Weights of a small transformer language model: attention and MLP in parallel, 5332 steps.
MLP neurons of a small language model. Each row is named by its layer, matrix (up: input weights; down: output weights) and neuron, and shows model dimensions 128-223. Each number is 128 + 32 x the weight over its row's rms, rounded and kept within 0 to 255.
Before each neuron's rows, "fires on" lists the tokens most often at its 100 highest values on Wikipedia text that the model never trained on.

fires on: "is", "s", " inf", "rom", "ts"
L2.up911 [121 123  92 108 129 204  87 139 180 157 140 127 181 153 148 116 117  97 135 124  87 153  58 104 189 121  86 127 104 181 160 156 124 129  92 135 145 143 183 147 166 114  83 180 130 117 125 108 174 119 127 116 157 131 154 116 108 144 146 161 153 155 150  94 188 111  92 138 127 146 117 125 104 135  77 120 181 121 140  60  97 124 187 161 129 127 137 193 157  58 134 137 173 108 109 155]
L2.down911 [109 131 167 190 115  65 146 125  90  93  77 158  86  91  48 133 128 193 129  85 143 111 139 190  81 191 142 181 149 111 115  94 162 119 149 126 156  97  90 104  87 174 190 111 117 100 149 112  68 144  92 132 135 163 107 108 168 132  95 108 152 141 116 177  95  85 162 126  82 154 190 170 129 107 140 125  79 151 161 167 174 133  77 133 120 134 134  96 100 177 148 114 110 109 178  79]

fires on: " died", "est", " two", " three", " four"
L3.up193 [128 127 168  87  89 113 105  93 151  84  58 146 151 146  73 108 127 179 165 121 142 116  80 156 136 139 164 158 168 141 137  63 185 108 196 149  84 117 154 105  88 107 138 108  40  97 119  76 158 189 180  82 183 119 132 117 163 151 145  87 127 101  49 162 162 123 152 108 174 137 110 127 112 122 156 136 126 127 135  77 100 147 147 207 133 171  72 124 189 157 161 144 120 122  95 113]
L3.down193 [163 149 117 113 196  97 118 142 131 157 147 146 108 134 141 129 142 141 100 121 152 157 175 147 121 123  70 162 110 162 105 175 133 187 140 125 130 132 122 216 112 114 129 145 166 137 129 224  73 105 163 179  79 133 122 186  76 167 103 137  74 166 191  83  95 131 117 116  91 147 175 117 202 110 123  63  88  86  93 197 131 132  94  92 120 114 163 131 110  85 158  76 128 116 148 148]

fires on: "ur", "\n\n", "u", "ay", "we", "-"
L3.up909 [130  87 140 181  77 157 125 138 107 144 137 112 131 126 159 137  84 113 134 133 172 125 178 132 187 148 100 154 138 140 105 146 152 130 145 125 158  91  70 126  88 152  40 157 137  95  49 142 134 121 108  65  47 129  76 128 139 195 121 133  96 115 209 130 153 125 165 107 131 110 163 115 183  78 125 142 141 111  84  83 180 129 101 162 145  92 135 129 127 168 132  85 148 124 156 133]
L3.down909 [157 140 171 128 110  92  76  91 200 137  47 144  77  81 163  73 123 143 175 217 118 164 168 116 112 122 132 109  94 178 114 108 163 133 120 158 142 114 124 162 118  72 185  77  95 125 198 133 141 148 104 150 162 150 136 183 165 130 142 170 176 134 171 168  78 118 183 211 111 112 113 144  94 121 107 112 215 112 146 153 110 107 102 105  81 155 106 110 140 161 117 149 151  97 140 114]

fires on: "if", "od", "il", "at", "ass"
L2.up1002 [ 51 157 117 133 133  77 161 134  91 131 111 145 107 137 156  75  86 127  92 140 148 131 161 138  83 140 132 106 115 132 104 163 151 100 168 149 135 124  92 165 101 107 179 119 176 139 175  63 168 107 103 101  84 127  78 105 110 158 152 116  74 150 140 142  95 218 115 141 149 121 126  66 110 107 141 123 137 169 148  64 146 137 143 169 171 143  78 162 156  78 151 160 104 104 133 183]
L2.down1002 [156 146 158 104 124 163 123 106 158 113 137 148 149  90 137 170  85 159 150  92 113 156 105 135 169 114 185 197 122 119  90 143 132  65  83  70 160 120 141 107 163 119 111  75 113 134  61 129 125 133 110 149 120 147 105 131 176 151 129 118 185 150 101 140 149  34  91 162 138 167 202 146 114 140 101 155 107  93 116 161 147  84 119  80  82 104  97 144 123 154 146  86 187  95 120 109]

fires on: "e", "ic", "n", " Following", "ences"
L2.up713 [ 93 169 170  93  59 102 164 143 107 120 127 193  79 112 147 167 132 145 133 141 162  80 123  65 111 121 109  83 104 114 149 149 112  84 128 199 127 112 147 112 185 103 120 123 126 124 184 158 159 103 119  96 141 134 169 172 101 123 146 148 164 123 147 100 125 124 143 124 175 116 166 181  33  88 142 112 111 132  87  98  81 100 128 155 142 110 144  59  92 138 169  85 141 129 133 177]
L2.down713 [156  83  71 118 146 146  70 133 175 123 147  96 164 145 103 118 143  94 123  85 139 178 111 158 160 118 146 168 160 156 115 131  90 142 109  85 148 103 132 137  95 139  92 102 119 138 124  88 128 113 148 139  83  75 113  82 127 123  91 117 129 168 183 133 141 125 120 152 103 148 113  50 175 164 156 103 142 115 188 156 141 123 148  61 175 152 153 186 166 170 101 146 114 166 156  83]

fires on: "en", "ec", " World", "and"
L3.up976 [143 126 127 179 133 147 146 141  77 123 104 134 127 142 153  98 144 146 111 112 121  81  72 110  89  85 139 108 140 158 105 195 189 106 108 138 126  60 125  44 146 137 140 136  67 117  98 156 110 125 139 134  65 156 246 183 184 143  98 166 145 115 145 164 101 136 176 157 143 109 141  92 149 119 127 142 133 110 140 129 109 134  97  92 184  98 108 121  86  80 129  72  94 105  96 155]
L3.down976 [150 111 116  58 119 115  68 132 150 110 130 125 171  82  96  93 162  97 109 142  65 101 105 131 138 159 106 111 148 113 140 115  96  53 154 162 150 117  97  72 145 129 155 119 146 161 125  57 192  82 121 106 162 111  27  89  85 100 158  80 144  70 114 120 113 127 119  97 117 184 146 148 118 124 119 114  90 160 114 102 130 196 183 149  98 140 105 124 104 150 104 136 152 136 160 131]

fires on: "ices", "s", "t", "ar", "am", "ios"
L2.up163 [169 111 112 138 129 122 109 128 143 106 118 175 115 211  64 149 121 138 160  83  82 148 150 149 108 102  65 156  91 169  88 145 132 109 161  19 109 117 107 181 137 144 110 158 116  24 118  96 136 138 176 126 120 155  91 109 154 141 169 146 129 158 159 125 201 144 141  91 192  76 103 135 160 106 118 126 101  88 183 173 222 146 178 172 169 146 169 148 155 111 112 207  83 104 114  81]
L2.down163 [ 62 103  54  86 114  76 121 122 155 161 126  83  95  84 122 174  97 158 117  72 190 127  81 143 144 116 182 126  88 167 180 134  68 140 117 185 159 131 141 116 122 125 161  97 150 178 125 123 158  81 124 145 141  90 171 134 140 150 156 132 122  76 178 233 109 107 115 179 152 113 137 161 119 186 152  88 114  79 122 123  73 163 141 107 129 153 126 242 136 102 174  65 140 148  93 100]

fires on: "p", "est", "ally", "ly", " Cl", " Pos"
L2.up1063 [150 183 130 150  90 111 101 137 142 163 163 138 125 148 136  99 133 132  86 145 166 113 123 181  90 167 118 165 106 134 172 177  70  89 122 151 167  82 138  88 157 107  70 142 111 117 110 117 102 143  93 127  99  98 105 200  67 154  38 131 165  35 163 178 144 129 151 150  77 188 105  70 154 127 135 135 162 114 118 165 132 184 189 159 107 140 124  97 104 141  62 118  98 137 140 123]
L2.down1063 [160 101 153 110 174 182 124 120 124 106  57  87 132  96  97 117  52 154 142 119  83 109 117 108 166  98 140 136 119 157  90  70 176 116 104 139  41 162 142 170  86 103 165 111 136 140  92 180 176 119 140 122 103 155 103  60 146  85 180 115 103 112 171  59 159 129 122 116 169 113 179 168 123  90  93 156 129 157 139 103 125 141  74 118 160 156 184 137 106 131 134 140 125  53  95 133]

fires on: "as", "or", "uc", "g", "oy"
L2.up647 [129 111 113 139 117 102 151  94 162 147 139 140 150 126 126  71 130 169  87 125 117 118 148 153 108  77  90 197 133  90 178 132 123 143 174  92 150  73 125 165 134 159 122 143  94 112 147 148 162 145 104 203 153 115 138 189 126 141 147 138 101 102  79 113 163  94 103 132 105 166  92 111 141  88  45 145 131 167 113 166 147 203 169 103 174 132 116  53 161 117 157  88 119 127 133 119]
L2.down647 [ 77 114 125  93 123 180 131 156 132  94  93  76  82 132 126 178  76 153  76  87 148 133  95 150 140 177 146  87 105 103 115 110  89  54 142 176  82 178 157  92 192 151 126 144 166 124 130  90 118 104 122  89 118 157 179 107 131 134  79 129 164 199 193 210  78 157 164  83 129  84 145  86 108 106 182  89  92 118 126 142 142 124 102 119 146 136 171 151 141 118 134 179 122 171  90 124]

fires on: "y", "g", "b", "qu", "a", "ld"
L2.up14 [ 89 164  81 107  81 107 138 169 103 118  93  98 161 169 119 155 153 103 124  69 123 203 175 105 171 129 120 130 134 115 118 114 158 107 131 164 152  85 127 108 142  89 102 149 136  63 118  69  89 143 129 128 105 145  59  79 143 131 179 184 181 127 143 111 143 128  68 129 161  84 146 137 138 108 117 102 139  92 126 183  76 123 140 142 111  65 152  99 107  87 161 114 101 143 127 103]
L2.down14 [120 173 153 172 133 130 116  97 137  90  92 149  80  73 175 111 169 168 124 112 120 184 108 155 109 142 151 120  55 151 134 202 129 174 154 117  73 145 110 122  91 116  91 141 137 146 178 110 119 200 117 108  87 130 124 141 136  86  66  86 128 134 136 131 114 146 172 149  66 117 157 191 110 162 136 152 141 170 173 142 188 110  86 159 103 117  78 160 190 142  60 142 158 145 166 118]

fires on: "c", " set", "th", "t", "a"
L3.up642 [146 117  86 153 191 103 128 149 181 150 124 108  84 118  84 127  93 140 121  93 154  86 142 117 122 141 151  59 160 130 142 113 117 120 197 128 114 136  85 100 125  96 124 159 108 144 139 142 102 138 201 103 141 108 167  83  89 153 118  65 110  86 163 121 148 169 109 132 116 118 187  98  84 165 192 114 134 121 115 136 126 107 106 119 136  99  82 131 102 124  96 123 135 154 183 117]
L3.down642 [127  99 234  61 102 177 119 107 114 125 155  88 143 169 194  56 128 121  73 127 113 131  99 179 124 154 102 157  95 117 140 111 122  79 112 135 132 184 158 125  96 190 176 102  57 113 106 148 132 147 157 136  79 163  61 157 163 140 129 183 148 156 135 170 127 106  94 110 125 178  96 129 124  57 111 138 112 156 192 203 173 118 118 178 112 151 118 142 186 111 138 124 101 111 131 110]

fires on: "h", "b", "m", "st", "q"
L3.up817 [103 107 141 147  99  92 107  83 122 108 160 162 152 129  66 120 119 132  95 191  73 140 230 156 148  86  51 111  86 168 167 106  66 104 156 158 101 127 176 147 132 146  65  69 165  84 196 112 103 131 111 116 145 148 149  69 165 115 184 139 118 120 139 125 151 152 121  86 154 127 131  87 155 136  74 136  68 143 111 100 145 178 129 143 139 155 127  78 155 127 137  61 138 135 122  89]
L3.down817 [136 139  88 119 112 110 124 147 183 155 133 163 149 132 159 137 113 145 164 138 123 108  79 123 135 217 176 141 188  77 143 135 131  76 165 144 106 116 123  96 121  70  99 192 119 143 128 126 167 110 111  94  78  92  99 150 131 125  94 105 156 131 101 110 161 129 137 207 123 144 155 199 117  97 156 175 120 147 115 131 128  90 156 139 155 123 149 136  91 180 162 174 100 112 145 161]

fires on: "\"", ")", "uel", " War", "ary", "ph"
L3.up1164 [110 104 155 104  90 127 143  94 114 148 140 156 126 220  41 145 152 150  67 182  81  98 114 114 171  84  90 132 141 159 177 108 136 129 152 169 145 165 134 184 153 143  91 127 102 157 219 135 109  86 145 107 120 114 139 192 180 117 135 105  81  89  82 161 101 195 100 155  75 141  55 148 135 120 135 115 110  87  85 135 141 153  96 109  91 107 142 144 155 108 105  76 114 156  94  70]
L3.down1164 [180 101  94 176 132 103  90  81 113  81 139 114 108  95 133 155 119  99 192 105 137  81 146 151 121 171 180 176 145 138 128 168 119 140 116 101 182 120 159  56 128 134 139 118 128 101 138  59 103 146 135 139  79 117 142 130  84 187  67 140 137 151 124 145 127  84  67 133 183 113 104 135  92 149 109 118 153 138 197 149 128 113  92 129 115 135  76 143 110 132 117 173 105  91 154 186]

fires on: "ograph", "ate", " based", "ery", "il", "sis"
L3.up248 [167  78 103 164 150 165  92 137  99 109 128 195 145 165  96 148 137 119 108  46 129 160 143 101 126 111 153 177 189 191 118  92 147 143 139 121 145 124 131 193 161 152 120 168 146 100 109 136 122 123 108  98 158  87 119 127 106 116 118 137 106 206 154 174  97  94  98  87  97  73  97 100 100 147 127 161 163  86  76 143 161 118  91  90 117 183 111 123  93 109 129 112  96 124 103 115]
L3.down248 [108 160 169 123  95 126 126  95  98 159 159 129 125  64 139 148 124 175 152 168 110 130 131 150 168 120 140  65  67  81 136 183 126 134 136  83 124 123 109  89  77  84 178 110 123 139 174  87 115 115 131 149 104 147 116 157 178 150 154 115 147  84  94 132 104 141 118 187 157 150 132 169 161 109 122 102  82 150 179 104  68 130 212 135 159 111 100  95 150 165 134 127  49 131 109 129]

fires on: "i", "ist", "ary", "é", "ic"
L2.up1120 [138 174 132  91 114 112 122 121  99 114 148 103 142 167  73 110 106 165 135 145 129 106 110  91 114 154  93 108 192 111 185  97 160 161 129  84 153 154 166 156  76 103 107 108  96 122 111 102 125  82 140  95 113  86 153 145 102 202 152 162 184  98 156 165 198 172 142 134 114 133 162 167 127 135 120 101 168 103 165  92  75 148 100  39 151 180 150 106 131  98 111 107 107 134 124 109]
L2.down1120 [108  75 123 189 156 147 106 127 109 109 172 150  97 141 176 140 135  98 140 103 203  97 161 162 166 101 110  99  90 152  96 157  97  99 105 198 145  87 129 104 140 145 136 148 148 130 126 215 140 162 106 161 119 155 149 132 164  94 128  91 112  93 148 118 125 116  88 110 193 124 108 131  79  98 114  74  67 104 139 154 161 105 124 160 134 134 139 112 131 167 116 105 163 170  98 107]

fires on: " County", "ich", "ild", "ief", "ective", "hes"
L2.up1136 [116 139 123  96 145 117 105  98 180 141 111  82 196 109 110 118 107 123  96 140 114  76 143 133 152 110 102 142 150 110 114 137 153 126 115 186 121 138 153  57  86  64  99 109 138  88 162 108 153 115 166 115 192 163 113  83 107 205 127 162 139 144 150 126 133  69 130  87 175 114 102 125  97 173  32 106 132 118  82 122 180  90 149 164 106  96 158 119 107 144 116 197  74 128 107 142]
L2.down1136 [130 155 150 189  93 140 159 128 140 104 169 140 100 169 118 176 124 138 137 113 131 148 142 141 152 118 122 157  72 103 163 143 106 109  96 133 169 135 122 172 153 144 121 143 126 140  86 125  94 159  95 161  56 117  80 104 124  80  92 113  71  83 103 176 128 191 109 141 105 148 140 150 151 148 199 140  76 255 147  74 118 144 148 104 100 147 132 142 132 128 172  84 126 135 143  91]

fires on: " Mad", "ust", "ing", "ain", "ey"
L2.up242 [161 102 118  96  84 111 100 101 185  71 193 103 172  19 101 113 225 171 186 112 111 147 109 124 118 148  91 137 133 123 158 115 107 219 135 117  90 115 157 121 118 144 121 119 157  35  75 147 119 111 152  91 184 102 172 112 106 142 101  57 153 101 141 171 147 146 162 179 115  73 104 113 174  98 155 135 125 131  76 150 121 195 125 150 160 163 138 101  76 150  91 124 149  62 150 159]
L2.down242 [ 70 122 128 144 203 129 124 166  99 118 140 123 126 205 130 149  98  99 133 155 126 118 125 105 183 128 176 125 156 113  99 129 128  96  59 134 183 117 167 103 178 129 113  98 111 232 163  85  88 113  71 154 111 121  72 161 124 160 111 161  82 118  84 121 119 105  98 124 158 151 123 149 128 180 149 125 185 150 143 134 152  96 140 111 115  99  79 175 213 148 155 104 162 178 128 134]

fires on: "z", "r", "ry", "if", "at", "ate"
L2.up177 [101 126 139 117 104 153  71  52 134 103 180 123 135 119 129  76 118 139 120  70 160  75 176  84 161 133  95 197 172 116 186 174 102 130 177 147 165  96 175 140  56 138 129 125 146 143 153 100 147 154  86 210 111 146 170 119 142 177 175 138 114 168 140 130 127  76 152 122 149 152 131 151 114  96 113 152 127 119 106 122 127  55 184  50 128 145 100 120 137  87 119 127  76 180 106  89]
L2.down177 [116 132 105 156 181 123 163 176 113 122  88 147 135 114 163  99 103  77 129 176 130 145  80 103 135 140 187 105  77  65 115  94 136 117 105 121  88 116 112  62 106 187 112  92 105 136 133 151 155 148 113  78 146  86  69  99 170 125  77 124 108 168  90  65  55 133 146 103  92  87 125 142 168 148 140 177 113 157 123 114 118 170 104 151 129 135 141 153  80 136 172 115 161 146 116 176]

fires on: " not", "ot", " art", " trad", " defeat"
L3.up837 [ 57 117 146 117 146 121 120 146 118 111 152 148 141 127 125 103 154 117 112 126 163 198 184 126 135 125 117 138 132 153 103 162 185 169 108 122 198 149 144 122 163 140 180  92 156 126  76 139 143 132 176 161 144  53 118 105 208 150 108 109 164 155 119 107 114  84 105 139 147  96 111 137 132 147 113 162 111 209 144 133 144 131 140 117  52 136 117 187 118 122 129 143 112 117 145 100]
L3.down837 [123  62 109 141 136 143 191 145 135 112 113 151 139 120  97 183 124 104  89 114 185  96 105 123 176 137 124 117 120 122 148 105  75 112 176 116  95  84 116 194  90 103  91 126  95 120 160 118 134 134  80 152 133 154 121 144  68 150 149 161  99 148 164 189 122 168 126 133 115 130  81 143 149 112 101  80  60  52 145 116 164  64 143  87 175 164 152 123 112 139 125 140 203 100 125 131]

fires on: " In", "al", "ap", " in", "ig", "ec"
L3.up38 [139 138 174 120 129 154 163 146 152 120 132 124 153 135 129  61 151 132 122 158 130 130 132  89  99 129 130  90 155 119 112 124 141 110 108  72 182 119 154 151 122 139 156 120 228  76 104  71 135 147 126 110 163  88 174  99 143 120 150  83 120 166  69  81 140 157 101 149 173  40 122 206 139 180 151 110 110 116 172 114 124  78  68 159  94 178 131 118 174  82 163 150  86 131 141 114]
L3.down38 [119 121 132 109 106 131 125  99  81 149 168 151 148  98 140  67 127 102  99 123 141 100 196  98 108 181 127 140 174 121 150 124 210 100 128 115 100 105 124 101 157  99 103 162 176 123 112 127  58 160 160 101 112 138 105 147 107 135 152 130  69 117 129 107  95 222 153 103 108 158  77  56 126  85 146 109  99 196  89 154 110 140 112 133 148 199 138 149  96 114 127  88  99 165 133 156]

fires on: "al", ":", "and", "ve"
L3.up1084 [122 111 155 152 135 127 137 148 184 130 142 129  78  62 135 122 138 164  96  87 108 141 159 115 145 119 141 115 119 167 177 160 126 102  59 128 167 125 191 167 181 206 138 117 102 190 113 121  95 159  87 144 114 128 113 118 118 123  42 108 150 147  99 148 102 142 171 140 124 118 153 140 112 149  83 117 160 161  98 147 139  99 181 110  64 144 165 178 173  69 176 155 132 108 176 158]
L3.down1084 [106 213  87 134  85 147 143 133  24 107 125 158 128 164 119  78  94 132  91 114 128 129 133 163  88 141 144 125 125 114  84 104 151  97 156  95 132 148 110 100  67 113 132  92 188 133 116 121 104 137 158  74 128 118 174 107 154  92 188 176 103 150 111  97 154 159  74 110 138 168 155  99 123 126 125 154  82  89 143 158 125 177  82  80 146 148 113 103 119 180 131  78 118 141  98  80]

fires on: " two", "m", "le", "mit"
L3.up469 [ 80 178  83 112 119 150  85 105 162 117  87 158 173 133 145 102 163 115  69 152 178 143 119 115  97 167 143 123 173 131 125 173  69 152 106 148 112 146 167 157 129 139  97 138 134 115 127  94 133  55 180 114 150 144 205  96 121 151  87 187 130 100 165 125 146  73  93 144 153 111 139 162 111 138 113 173 216 159 138 121 158 115 110 119 136 145 140 115 138 151 155 118 179  76  92 173]
L3.down469 [170 116 203 145  99  81 193 164 102 163 150 129  86 173 145 123  99 117 140  97 178  94  94 129 166 124 133 116  86  77 107 137 167 120 124 101 149  99 109 128  60  77  94 106 113 144 102 126 125 180  90  90 112 141 134 146 219 147 122 128  58 106  85 148 143 139 158 190 119  90 142 142  95 161 174  84  81 120  67  77  92 130 110 125 114  64  78 147 151  77 108 145 137 142 146 124]

fires on: "h", "on", "ib", "and", "al", "ia"
L3.up458 [145 127  59 128 154  85 111 140 152 135 148 160 117  81 140 115 114 121 118 133 175 147  87 182 154 146  86 120 169 110 190 175 126 123 148  60 169 123 122 168 207 138  63 109 142 144 102 130 137 131  77 101  83 168 132 135 149 108  98  31 115 137  87 138  68  98 145  98 136 147 137 143 152  62 126 140 134 112 159 132 104 159 149 136 125 138 148  86 113 110 142 135  90 158 158  98]
L3.down458 [135 128  98 176  98 147 131 152 109 112 106 142 132 154 132 121 159 129 120 118 110 123 139  85 170 111 160 167 158  87  63  14 155 161 128 104 163 136 140 131 111 130 132 119 109 103 127 108 118 141 164  82 207 117 167 113 104 130 107 165 120 102  80 124  84 118 156 147 100 133 129 114 145 167 146 111  86 168 128 179 139 160 198 111 130  85 127 135  53 151  96 121 170 140  92 154]

fires on: "rd", "ind", "eter", "ent", "om"
L3.up189 [120  99 133 147 169 161 107  83 174 155 165 111 166 111 145 131 144 162 152  50 194 152 128 136 118 168 134 102 206 152 134 137  89 124 105 136 141  89 172  87 140 133 177 162 145  88 160  59 154 148 145 177  91 126 127 140 124 130 145 144  96  72  91 191 134  95 173 106 125  61 131 139 117 131 152 173 160 131 145 140 170 114 103  84 122 160  79 141 104 152  77 163 157 113  99 128]
L3.down189 [160 143 109 122  81  90 175 141 120 119 110 100 115 170  98 109  76  98 135 186  90 125 120 131 152 117 167 143  83 101 122 110 153 146 115 100  92 206  92 137 167 105 112  91 110 148 134 200 145 159 128  83 164 126 135 122 154 130 122 115 118 113 159  60 110 151 111 143 171 178 119 144 174 160 140  85 140 130  96  68 105  61 166 143  99 128 133 113 144 128  79 196 135 179 123 132]

fires on: "an", "is", "n", "s", ".", " arr"
L3.up697 [125 109 119 152  61 192  82 136 112 169 118 129 165 149 124 157 154 128 112 112 137 149 113 114 172 104 130 141 133 200 125 150 164 151 137 144 116  71 115 147  99 110 142 163  69  72 170 136 153 141 130 124 142 154 168 129  90 176 153 145  95 178 126 177 167 116 116 118  49 146 119 138  93  56 138 122 112 176 133 134 184  72 133 133 125 141 136 143  80 170 144 185 131  70 176 121]
L3.down697 [129 132 154 131 108  54 175  45 130  80 108 172 107 103 138 116 141 112  61 120 126 142  84 136 147 134 139 111 170  45 138  99  97 130  92 118 148 206 115 125 185 130 138 126 158 135 106 173 157 112 128 130 108 145  64 114 112  64 139 119 176  98 132 108  56 189 149 132 114 102 152 114 106 187 106 131 146 159 154 103  93 170 181 130 113 130 158 118 117  87 189 111 108 123 107 149]

fires on: "A", "R", " suff", "2", "E", "ing"
L2.up530 [141 112  83  70 190  79 143 159 137 121 129 152 133 111 163 189 114 109 106 114 184 170 130 133 129 195 119 179  85 150 121 148 155 161 102 110 111 111  83 161 113 111 111 105  69 182 198  84 129 126 131 118 131  60 186  80 191 160 116 164 137 153 135 117 144 104  74 183 114 122 110  83 141  98  74  89  80 104 162  81 102  80  93 125  57 125  84  89 151  98 164 133 156 105 160 111]
L2.down530 [ 95 103 121 132 170 166 141 106 166 142 130  55 119 135  88  71 123 129 105 144 144 122 156 101 149  73  96  98 153 159 149  70 134  92 158 120 149 129 166 128 110 127  71 128 191 101 121 116 125 144 117 109  30 144 147 116  79 115 150 167 112 145 137 131 109 184 121  93 110 121 119  96 154 108 131 172 137 156 141 159 187 125 165 151 156 138 114 117 114 152 135  98 119 151 141 120]

fires on: "ant", "is", "ri", " according", "an", "aph"
L3.up192 [ 63 108 135 122 107 148  89 231 109 137 119 136 159 132 100 159 144 115 164 124 104 137 114 137  96 129 104 142 128 126 166  74 171 152 142 150 154 121 124 125  85 113 182 128 146 103 146 138 124 170 148  46  88 136 133 139 201 107 112  85  61 190 181 102 130 125  84 146 137 106 140 149 121 106 117 132 153 141 189 122  98 123  66 126 149 147 162 130 102 107 170  88 117  97  76 137]
L3.down192 [174 174 127 159 111 146 132  40 144 122 122 129  99 114 168 153  90 140 117 150 154  61 180 167 197 168 116 137 124 161 119 129  90 111 172  70 119 101 172 101 138 134 161 145 121  91 109 134 118  78 148 155 158 175  83 120  86 148 125 121 174  78  89 165 105 113 160  72 108  58  68 110 104 122 143  96 125 148  73 138 137 147 164 189  92 102  81 152  84  97  72 124 131 173 187 102]

fires on: "s", "ant", " |", " life", " he", "mark"
L3.up915 [114 111 153 143 115 104 119 161 106 126 127 128 138 158 104 100 136 160 132 172  67 130 156  96 190  95  96  99 143 137 126  76 126 127 111  71 143 187 169 132 117 153  90  98  82  83 132 177 120 125 162  85 103  86 101 128 110 150 242 108 101 164 160 169 141  89 159 127 145 131  99 100 134 127 126 129 155  74 195 118 104 175 162 170 104  97 146 139 109 156 169  92 142  94 139  92]
L3.down915 [136 163 123 126 124 116 133  73 136 100  95 107 127 135  90 147 138 131 163  89 168 129 161 178  78 131 149 159 157 217 112 211 145 138 135 168 118 116  92 145  92  71 142 170 101 145 159 116 146 107  91 124 122 131 210 168 176  96  87 154 133 137  95 106 157 170 142 134 119  94 167 168 131 100 181 125 102 158 124 160 165 126  81 115 125 169 112 151 172 121  66 135 100 128 118 159]

fires on: "it", "um", "and", "oy", "u", "ich"
L2.up614 [154 146 133 107  84 154  86 126 173 149 114 114 212 159 136 122 126 100 146 167 116 110  88 125 123  90  72 104 220  61 136 166 145 111 159 115 102 122 172 138  75 100 131 111  87 129 162 155 158 102 167 146 126  97 152 136 183  93  98 107 149 147 158  90 137 182 118 115 114 186  86 145 138  83 121 143 106 113 108 174 123 161 165 120 145 104 178 131  72  94 133  42 116 195 105 119]
L2.down614 [140 117 112 150 114  93 126 156 124 121 124 131  46 124  87 122  93 145 148  93 128 144 192  78 131 132 153 132  89 206 170  92 166 118 130 155 119 109  95 122 136 152  96 170 168 110 114 138 140 116  99  97 199 206  84  91 128 175 171 115 119 128 126 121 154 135 143 130 112  84 136 111 117 170 138 141 136 151 121 111 122  84  99 115 125  93 104 123 195  97 103 146  87  77 144  91]

fires on: "ak", "ab", "ra", "ount", "ear"
L3.up181 [104  76 169 147 166 148 129 121 118 145  37 146 150 102 195 141 100 192 105 177 196 113 130 101 124 135 146 178 108 109 177 156 173 129  76 168  79 137  98  97 114 208 106 105 121 122 149 132 136 124 158 118 127 128 144 131 171 136 128  96 127 119 171 152 193 134  95 122  95 161 139 127  89 131  70 132 128 106 144 141 101 166 165 169 100 113 178 175 167 122 133 203  95 100 100 113]
L3.down181 [188 143 128 177 133 145  98 113 170  88 141  76 105 150  88 145 167 123 122 113  92 126 139 134 135 104 119 117 110  83  49 144  82 165 165 122 144 163 109 207 116 112 196 115 118 148  73 110 157  98 144 156 108 105 120  99 148 160 129 134 135  99 115 154  83  93 121 161 132  70 138 115 129 140 149 172  98 131 163  99 140 101 104  88  97 204  45 158 105 123 131 111 177 123 150 123]

fires on: "r", "A", " of", "at", "em", "d"
L2.up986 [134  98  84 145 148 101  73  87 145 116  86  81 135 120  95 108 118 133 157 149  87 112 103 129 146 217 138 111 121 115 105 133  79 188 121 135  79  89  96  85 113 105 152  69  95 110 157 150 154 120 115 148 160 118 127 106 138  81 128 119  85 114  88 166 146  93 102 173 164 132 141 116 165 143 137 129 234 134 140 101 141 110 145 107 163 137 161 119  84 155 124 107 127 170 148 103]
L2.down986 [116 139 162  77 122 119 162 166 109 127 182 129 101 173 119 177 102 159  93  57 146 123 115 154 110  63  92 198 117 144 183 120 173  98 112 141 165 167 143 182 129 148  94 150 200 111  37 121  98 153 143 115 130 153 107 172  96 102 116 117 130 118 203 140 162 172 156 122  87 130 167 147 140 109  57 108  83 152 149 182 142 128  54 190  95 124 120 107 111 112 199 146  71  89  89 128]

fires on: "ent", "o", " that", "R", "ecutive", "ant"
L3.up688 [ 72 210 141 157 160 159 110 124 117 128  65 115 130  87 114 122  96 142 121 134  25 179 173  82 121 158 123 111 146 121 107 133 113 147  81 125 108 146 162 144  98  91 227 118 121 105 138  85  77 113 104 142 131  99 100 133 136 155 106 141 174 154 114 151 127 140 129  99 161 146  89  98  44 159  87 118 144  91 145 142  85  97 195  86  61 145  60 200 176 134 113 116 133 141 117 133]
L3.down688 [156 121 167 161 143 144 122 103 124 112 164 104 177 123 145 121 116 180 167  90 187 121 160  99 195  90  67 156 146 134 119 140 124 122 138 120 140 151 146 161 167 134  60 133 177 138 100 112 145 128  73 109 163 132  89 144 138 100  74 128 181 103 158 124 104  80 167 182 126  90 138 151 113  81 155 164 167 134 115  88 166 117 100  99 174 181  88  93 129 190 112 160 143  72 170 145]